python train.py --intermediate_size=768 --norm_eps=1e-05 --positions="rope" --qk_norm=false --parallel_block=false --optimizer="muon" --lr_mult_o=3.0 --decay_fraction=0.69 --batch_tokens=[16384, 32768, 49152]
MLP neurons of a small language model. Each row is named by its layer, matrix (up: input weights) and neuron, and shows model dimensions 112-175. Each number is 128 + 24 x the weight over its row's rms, rounded and kept within 0 to 255.
Before each neuron's rows, "fires in" lists the words (lower case) most often at its 100 highest values on Wikipedia text that the model never trained on. A number after a token or word is its count.

fires in: "or" 27, "to" 12, "and" 9, "early" 8, "of" 5, "license" 4
L2.up138 [143 128 134 116 144 136 141 133 152 127  88 136 127 127 114  76  95 155 145 117 100 133 132 148 109 154  99 126 146 123 139 164 103 130 138 157 122  56 153 117 137 132 173 129 137 152 116 113 127 111 104 115 123 115 127 123 117  95 111 121 125  96 144 124]

fires in: "her" 19, "his" 18, "earned" 9, "converted" 4
L4.up170 [131 101  62 149 107 137 134 136 119 171 138 127 174 141 135 105 131 163 124 107 114 115 151 163 108 135 129 120 113  88 166 107 135  92 137 110  96 126 103 125 141 124 166  84  84 143  87  91 167 118 162 105 195 100 185 151 163 123 134 144  96 108 140 126]

fires in: "as" 30, "da" 10, "became" 9, "intelligence" 4
L3.up395 [123 119 153 101 168 111 169 132 105 150  89 149 151 104 130 133 118 145 125 145 152 131  87 139 106 110 141  91 138 115 114 142 156 128 153 159 132 140 105 121 148 125 164 116 189 101 107 113 122 112  83 141 143 116 133 144 176 104 161 117 146 142 166 163]

fires in: "of" 17, "to" 13, "months" 7, "schools" 7, "following" 6, "creation" 6
L2.up184 [125 123 106 136 108 115 135 135  76 132 114 104 150 115 128 127 104 120 124 141 119 118 110 192 128 180 110 121 143 125 108  76 149  74 104 121  95 116 103 160 130 114 143  97 111 130  89 165 165  96 122 140  65 136 107  97 139 142 121 121  79 125 119 124]

fires in: "and" 25, "his" 15, "their" 9, "her" 6, "but" 5, "also" 4
L8.up641 [ 91 125 134 137 128  98 135  91  96 174  92 138 154 130 155 102 128 118 161 130 177 129 117 157 112 117 115 151 151 137 156  99 156 199 132 104 146  73 102 121 150 133 135 121 147 124 128 158 144 151 140 113 129 101 156 112 163 157 135 159 125 146 124 139]

fires in: "he" 34, "school" 16, "himself" 5, "university" 4, "him" 4, "she" 4
L3.up212 [102 158 164 160 111 130 121 146 131 143 112  87 147 101 116 136 164 138 134 110 127 105 127 126 109 125 129 141 118  92 172 114 118 155 114 108 111 184 167 135 138 112 108 139 123 119  89 170 109 155 145 163 150 132 122 178 147  93 143 180 127 122 125 163]

fires in: "he" 40, "own" 16
L2.up224 [122 119 135 141 148 111  82 158 124 165 132 117 120 107  71 133 155 134 118 146 100 102 134 153 139 181 132 129 137 101 112  99 141 139 144 154 114 139 146 135 157 125 128 119 156 102 126 139 178 112 134 149 143 132 120 113 114 153 134 137 117 114  95 162]

fires in: "as" 19, "or" 18, "still" 7, "only" 7, "considered" 7, "named" 6
L6.up413 [143 120 151 150 118 102 150  96 115 107 113 186 111  91 106 126 113 120 148 137 117 137 126 172 110  91 132 159 159  91 133  76 105 136 110 146 188 131 127 133 115  93 143 137 146 115 105 125 133 131 112  79 163 135 194  95 143 134 169 109 123  93 140 158]

fires in: "as" 71, "martin" 5
L8.up479 [172 101 138 132 132 121 167 133  99 155  79 121 186 111 122 136 131 111 146 155 148 120 155 111  94 113 112 148 126 132 112 147 177 138 190 161 177 151 133 134 100  96 129 118 116 145 174 109 136 134 165 123 155 107 162 144 153 131 134 108 115 114 134 107]